MLP neurons of a small language model. Each row is named by its layer, matrix (down: output weights) and neuron, and shows model dimensions 32-127. Each number is 128 + 32 x the weight over its row's rms, rounded and kept within 0 to 255. Numbers have three digits each. A neuron's up and down rows have the sign that makes its largest values positive.
A block is one neuron, or neurons of one layer that tend to fire together. Before each block is what it responds to, as a language model described it from the Wikipedia text at the highest values.

Description: Verb heads before objects
L2.down496:108108120122155146119115162202156086113153144130129141140132168093183108162165132090090149071134163074100139141124104105089126133119105103134160152134123156163149081140127162151135174115158114089136095138139140171097141163127081156111177150137153083147116103135136018137159117147157157170

Description: Definitional opening copula
L6.down9:124074115131106147109130110170123129141121084156178091115098101092136132173119135104075130095123199154158161139147150112109197084097190053119156160220119121131114115118112162132114105114113098081147135112104178097115160134115137090188134133135112133125108100206138055174161078124122141154
L6.down88:156194081095091110163159208112144088086154129166122109161174127108188220104205158107171145123101137203113144172149096135056155111154147109158138127106185154074143187156134135132081161118135150159117141123147179089077082161062160122189140124140099122132116119166089074118145161166114080112
L6.down196:086156124115150124116101125074079182159104123146182115176105090063103119092097168100124147112109125097124136150148149117211160112152174091133138126157077112112173194149170122152143121112089105126146177100203144163114121116178165146110107146048169118102092104150117181116144114105046132092
L6.down456:143109090093121155088157120089092131118128196162192184134145140114163093118197156135096171128132091117135137111116086084093164058100132100172209169153125106098112149122128136141101153107065163119119069142119133063127107162133156152172112141139108080109124081157140109119092083173080061146
L6.down520:097098128095102089126146123158116138167128103112127106106088121130215086141133130146160147132126146120156147057090103140090133145132170128154112118102140097175134072135138113147105126097079117182141097126138165157141117147147176172118134136141161090118123119167130000133111204159121147131
L6.down531:174151118141082076114140117123179140106116098089088137143078153174100124157119137139133176145130116136105158096178049138087111137109103125143128149093139132130180079081107131108090100160122144135173202118084091133137000146128183116139121048097105156121127147121091117144111133130111137123
L6.down535:115095166101102160115125106107132137111099069082105092109058128080114135152109127139155127109026145179102137113147122127175136167176135125135106162133087106054139130126066150117122096146057104147208141141098156097110091155112123111121110137116091134199129160098144168169130078153086135087
L6.down653:096162114138096136112110206153142152128155144191198164068103131071117160134161150096103167092172049212107209124120103137134216153164149101109118158138149098098154139093126169151133127125174169097090080144106112127165108131082145084124132154131122119101120076136177085158123125190070155152

Description: Word after a parenthetical comma
L2.down50:154169126156141133142171138180188162115067095168090119085131092134081093100209131179136153143166104127136140132126144164144133118116137123118160110105211146143079136088128157063121141145110114087138085123102131088126128145107144140096118128126126150116224119141140153083189205105149126115

Description: Year century digit
L6.down84:165144138154112136146129109125122125151085108173104205131123144067112195153114124141114149138091148117145151162125090128142076114168169145108110113128164173112096150161116052065107120101171149090156153125092123101105152094141096141129122188141161114144088113162155147131120129136197091128
L6.down327:086129113109128107158168145150089118087101149140135094151115130092151205163130136091092097021157086090071091220098183120129160129149179072136142136185132102151138144068114112090138111129173099187166144127042082132094104106134145149165150197120144131116174090104144132137138090138102102108
L6.down360:120137109121141148123150116149124046090083147189117154089155147105181122150076164126098157109066075173163136153056134146068096131127097075105146101103105102165053137171127095140129115105183153137123137130144100112137159109114155108155154089158062088142130109117149168102145139114154180151
L6.down369:108187161169161080124077146127099092162131189122113092172104155120131243167075080154171102146162091080145100142132123196172174148133159144141118123113175110085093150129142120118147083109156108159147250148129177107110154099148130138114163095069131178119140129131097165174148138136129145085
L6.down471:101129002134105173148117121107106141109128159082140118138082148067128063149142204186127204162121184104127132108136127084136115151115106108141076133194152134169132115109169099099124150131168100146124118103110140146109121140045104110130136083132133144189161212142175196161159161127137115099
L6.down587:047098105174113136143148084140104110160165152132099124109147127135058104125171167195084118136098104101159139126097129133174163137169133155171112115135115115136144173132109132152156151214121125189153100198193154130137119112103099122115124167183053160131164184137147158145106160116129096145
L6.down714:131130123086110153153100140078097142106096165107127095110150077149119158119098133121108151128152156150137193086115189152144154098141126133153112169144140103117059098185148124116147146166149168135159158139102119141204073190137109082164171143160126074147168138109136198163125092135132142087
L6.down716:130166105126219192128164088120170098148089127142098101135150136122195075137137115086113131125147150102121154127183138102161110152040109125133149150125164110095143145128097119184105171123094123134144053117179134084120110177150127157171142174108214132130095077081105046135145168194101113142

Description: Year second digit
L5.down377:112138103185080127149132173140130106104153117084131121187135097125104108122082174179174156148119131164100165057096139138152147174122122085105059144178134081115104130087118165129101103039181172138152134079115213163168157147117104110105113149075138151086136175129161124151117144158129126138
L5.down488:156090119111099089199161163113120125119153126137198064117121154134050165089098080120112126110105091078142117127118158149159145172106156163145190126162105089077085168087181123095176090145084111099108092185125184104149123102126109130151158139111130096122128136155160074148149089173073138115
L5.down534:171134117118093126192119122111147112127097096112126133136080122199161178092098097088133100078169065164072149153150182094124087145108118051125153136127105092157094139198176168114084081145148112139169126101157141103093151119188198125115149135093157178160091126115157169092130145172072120102
L5.down604:082081129145127124148080158126146116102093169160179153134101123176090180147102134064113171143136104112101127067115106152102113073147127134073184155063150136137150184139072208104123126085151098171072108115150077151129155118129106084150066090196148113132101108141132049134097082130072113138
L5.down612:090170094119143104091139143164103133136080194152160116164156103154124134132085103111158079113141123100152121069148156123085156189132146146165150153121059124117131070171123176091118146143176136110116091139121121121163183136118087162093157091115145146136169142133157073130089085122085170185
L5.down682:110156117089077130125138108115145077133096095105104135127118144180151124092102175106169134152104156127142127159105162163116122148105133125132152077058151119066110104116119095163127128129192137127180119120125118107142144149107112159098116122132160159147105166152153179104126058028094186162
L5.down787:144094129116105152093154091157123174108085102078161125145114228115120156106142152113156107081102087071103121116158194201156123139105157091103113154101124143133177111097094158186160028119159094147068108107155148102200131117154144109117178111168147137140072117093078087154134130157122106093
L5.down792:139156144098053129165100090107094133161093116095136115058193111140155133086117125137145091131167098159132128179123106136131139140121119181197113139132148129143115107148131156127170150081150151140094146157150192197116149157107128112106145131102194115163137106130168172188086082155115156142

Description: Descriptor before occupation
L6.down12:160210145142151145183169166160124177155144133063185122193150155171151162067121108104144113091147149117099146173110103106111144089073173113151090188168156161176142099164122133124118071106089150099136094123143047100146147139176151123087099155218144148081145102145132174103123157106123155114
L6.down284:128117148127047096087114144132104089100152119084146145136144150120143115137152174173115119158158128131116130061115108141061110168144095143138108101024170166128169137100111092131123179146117142150116145096086128135184138191115123110161108118112103189114182098107133105125134133134101112098
L6.down287:067110154099073128129151082137140144109125111073162189112130077132177103083154150130114130123152142113142092110057091168136092154099082158121119110136101164121175078125151128085098154150112164164129177097137105152138130145122174168164068139157181131126128108124124128089145154109093152069
L6.down323:115145145106159162138133066053159172172160141125106128166152140103147058080108061127140109094122120122122138105153158148118155152119071158171135147102130154117114042160122127108189147079182089098134151117113117151069114139104095138162140126182054102167136135156186100098145068148115129137
L6.down467:098121111156139141187127086150081124090131086068152175133125112140189118117175103082117116114138117143130110083081137108145110187143123070119128126119193145155084083149155102067180116079150169146065132107152125179129093095125120122149142126109127165135118123119187149098134126133078090082
L6.down643:161074098151121148130112127103153172108111208133149114169093100078178077071102100163150156184188124121096124092123110089198122136143122105127178089176124157148147117122146120115104147082125120154141143104144085138128129137091160159074104206140109121143104111116111095136175152176059154155
L6.down719:128184135106095076160135133147132156166110098100068120124053151158167169095138164174134170152107104191121159131150091145106137114146129208148173152101134085157115227197174145133093135219154127122123123109133133121139091158126175054109127095059127151138152131139178048116139115171082083092
L6.down801:121142093155129145107168104115106126104159099098144136156053103129048135090136069079102162089113114133161061162104093091146146121136102157068134174090150135135131052165110180130083088055092148141151141167105181088123144102121079165139091145166163132077078146172188103043142125145170159154

Description: Date and year starts
L2.down227:176117173104083138169127070158123146067141133152088177148132136137149135062157162100134151116112111144115146105097126115084126106097097106088101117118151165092170117080067102083146080158119131136120138165122132033077144167128158099149089211146179084115086139095155125113186164157112085140

Description: Transitive verb endings
L5.down177:120101138107166091089105147150129144194163150063193131102075084086113108126191105088098137096142086103113162078155136166137136157111101134151142152135179134112096125102137094169094159110129084180080140139143127173154171112177167053167106146159133116137110178133102099139114131067046106101
L5.down254:148116150126200146118166101138139125149181105122133138081147099158181114108098088092166167087150098140074133122076154141129108181144107172151128151175135110106096166152163142148156058104119178087071188140089102147053090103111117153165151061149136100066133089143162079108100122143080128188
L5.down325:179102144093090138145121118122159200179161071177154165120111168146139044092121161132147108101152148130127124153181148143149093124164161127144079178139181138068147147118117138072040084175114073096114100125066127146097113148076120174088087147148101105107131220154146094111151147130115164158
L5.down387:128078116109106138147119114091127066097144129099131102149082127152164106188151108108156126111127120105118129074122174107126072157166092095205203186100116092104041143140164161130112182124160112110101105105125131185120093168175118126143136135146098133098119099081120057105078174115124122094
L5.down421:100149161157067138120099138158122119155113145141200118158134094143178075093097133107105114098098079103124111165167069111094117136104153138159125129126134168101175148099137132174121078141151142159111174123140125134121077113075115127159144166144100113042099169104132018123120129160119078145
L5.down574:152126153134147141166139161135157106117115147115161085147131110079082161146137143138124135112118095114120195120095091100172135163194138122145119103109186144156168095142188117117117148161097186165118200133128101162151068090121163124165137124156129142107119134197140132148129122122109197165
L5.down648:124109185171148121161103208124112123142122087137109124099175026133136101127165138129097112104088125123199125144147144170125163118169086131126166087145143157166159142158181134116144116138140148111144171142126165124062107120170070125121139077198165112196177119160209061107171113116115065117
L5.down685:111138107158123109104166125093140149180101115130196125149148143176147111141137131100139175101152150181118149080070101122100139180131160144107205093151099113127109149107098089141116168143170152119171113199117143117123176121071145121156094162107155118162106147135129134137106158129142092114

Description: Main verb after subject
L6.down0:143136091084123081158140144127090158110170127073123139162158109137139108202213130110145150127108114149097157110121138108153117131187085116099186157162184114032144138111159143122119125083169160126119083111125157152134129173178085096163098096127205101128094152142110074096117176179138116115
L6.down39:092130165108078061131101113157139136085054116168136143140101166122078134143146114122122104109137130136153147105093100075138205143099139128145159087136132143147128118057115135093139119151209137024077136137179149141146104129155136119098139136172091148111083152099111081126140213116142134155
L6.down86:128108157107102092082137117150115045123176115131094103158098089139116076126166095165159161144158135092108184138121156063217086088100092117093147091143139144137098162176109094100151161119063120084152162113164115103042108093144138181154107138141082106126095108147135097134163126125080123123
L6.down132:177108175148153123143112142091087056122133085140127169141136092084157081193093184153061151144171149120108186156146153089102155186171097030137159128137162172103155201116144101117149158145067113140176127147080118139146123165128087080107132140089166139177148108117188181103160146080175095117
L6.down221:154093133122151136187090145174092135105146159170139127102072147130087134116211163110149111127117128124152113110150163132130116140091126103101123138155126138096087108132113071149173117136056110063140116165135135161104074093120096183115151153178138105080100132105138152127108145130105128110
L6.down529:168112131126076117136113150069136147172082081099164109176151133123120126159133106158108172152134138162113120115114116141161171072113106129089150121128096186139119129124137077104184158151132122127116131102128078109147087151171140145141188128147109147176103108157146103103155098214101132114
L6.down601:067141168082101134142147122135078069094109106083152126177104148096158169091193131139138146128142165137108159054108129084094085153161079110137131143128106150140112133088167088122095137160135100135110141189125094157169121123175123135108121169184176080140153137168176081095070099157134136168
L6.down800:132105155068178112131132128173110173155152120143122155139112143086120223183114105124106136101123083115132085174189101096130127096144113152063119142226121091113158141113042117129144153151080128131143036173138196176169167153141111112142119124103145124091110099132163230093124057126136145130

Description: Biographical descriptor slots
L5.down27:126160171124189155139123115171120165117158095135211094117094138110163100148153116080137124131088171123168159113129136168091162142182095122109140164149162144186160107107147142151163101123119103137084132090122119178176108156151133122088140119151166132120155093164132025111125142219100139094
L5.down32:095189218101148088166166117101144115088125097155100123137069127114153135130075161154146145088117131072124174181165067141159200135156129134101123116099103176116159108196129073155087167134083069143132138147113118101163097127165105194150143171140166092101137121118071145149111109135093141107
L5.down220:162108121136127083189142139135162091157094119069128062113104093146143129146120132145183146097137068170146074140079102197108132112163118129127129117134129133142117133148090078118144121139136105137104138187112176131123116115127135094137136152171161125131157169153134148132168125129159153119
L5.down381:118128168133019110178127078140142107112141100131079123104118110159096103140152079183129162162155194147161157085074106114089180146112142151137155120126191161145164041188160177095137068079149132187137157145102135123107179168100117113178117124144097146106090067128109244117150150130107112172
L5.down624:165096067094131100160094145125087135138152129131093146124080075136104100173088062146148074137098141138141127098120116083099143178138137173191178107062159132113175125126123188136084164086107124087200054171087096165145075090144108148081163144102131132146101192150158186142147158193107097150
L5.down654:150099117150136141160150110141083156131169151092114165116129132112150071183140104129122141126153105179139111124137123107160033141069124175190108128164138195102093170182125096125159157122159159104173137091177161196121090173091096100125106133151080169082115034228124132097094098117127069145
L5.down672:118145072114133117128117075139091140152131112094111100055157184123052076196092127180152166153094132070202157114125115124150130083142113091077087175107094113145100127169111104099093171154145120126140133157099111119137153136186183142110137130157118134181142068116140143110152141098131129063
L5.down763:125123152112160132072079113091072082115164137115132124102124103096130195146138155148148088133138069134147183100134083204155168131132133125147167129085147054138092128140082105105124158123109126111178162181132136126150071113176123202090151216185130104159116094149056134097154131180146109157

Description: Definitional copula after subject
L5.down21:172096107101085138136072101105120139103135192136095089183068125149110083155115118124130166089146165113106124138187124033100147116096142145136112150160102157172141156149134107131207112135130117115134100106133148123148113158142142082171025180149127088162169174188116128147110126159155168159
L5.down34:103145122117139089113128097165183183178127046115183079140105064148087180169160115138048134073128113106109128111130047073112205144143103144128138092153148120149155145111080143121127129147129166114108134083138105125106052155102092139087138172176169128109100084137130103118140133154161142114
L5.down77:117166107149132107098112117116094165179104112090112154139143143150161001082110135092124193088092166114081115076102134124101124111122165165088099133143076161092113158109131122156181141166103088077176110123105121149148083128123083125105113117118146097113115142148164119156193075183159175135
L5.down242:122105127133150120135141153134152164106174136192157104085142158087119092103133134075123129196117121151131176131100083111152142142091132132081153159037159107138167162132166105139175104129141154128111103155160164160120148154166141101131097077067094080137121171119147200099166151115103181106
L5.down509:119168156127095114144135111113164183160152138113144132091142141124128053159126120088122189113186140171162168117107115133116093147120090119172136182158146166093151126084089109108108114099126125141144095162200140088124076123103166197160148114120106169116110110141155128172147137093114138120
L5.down524:156104133204137147101127153080185153169151122186152107085124114131132158111134126124120117100084170157161106157137050103101146115121193063190069105079152083193138053145102161135110084138129127173165145096165110124134104103025132095135132170159094121087145127111168079105156151103101107131
L5.down783:133129108165105108115133134119143113150113104139080189085114139143144095153130097102105073106119140190108113101148088130155097088095118164117106128093106194090096163135138121160124087167113094141118107112123163134075100155115079127179061133121128102080106129107159118061177195125123098151
L5.down819:170118138191191113096126166149101112075118111110099169190139114058164167132154160157129122122118119110124153104125171109090142170131133075138173123134130159061059205172153113165141122161095202152116109116231137097131117109186123118099096121179092137117098095121166140106135159152122135141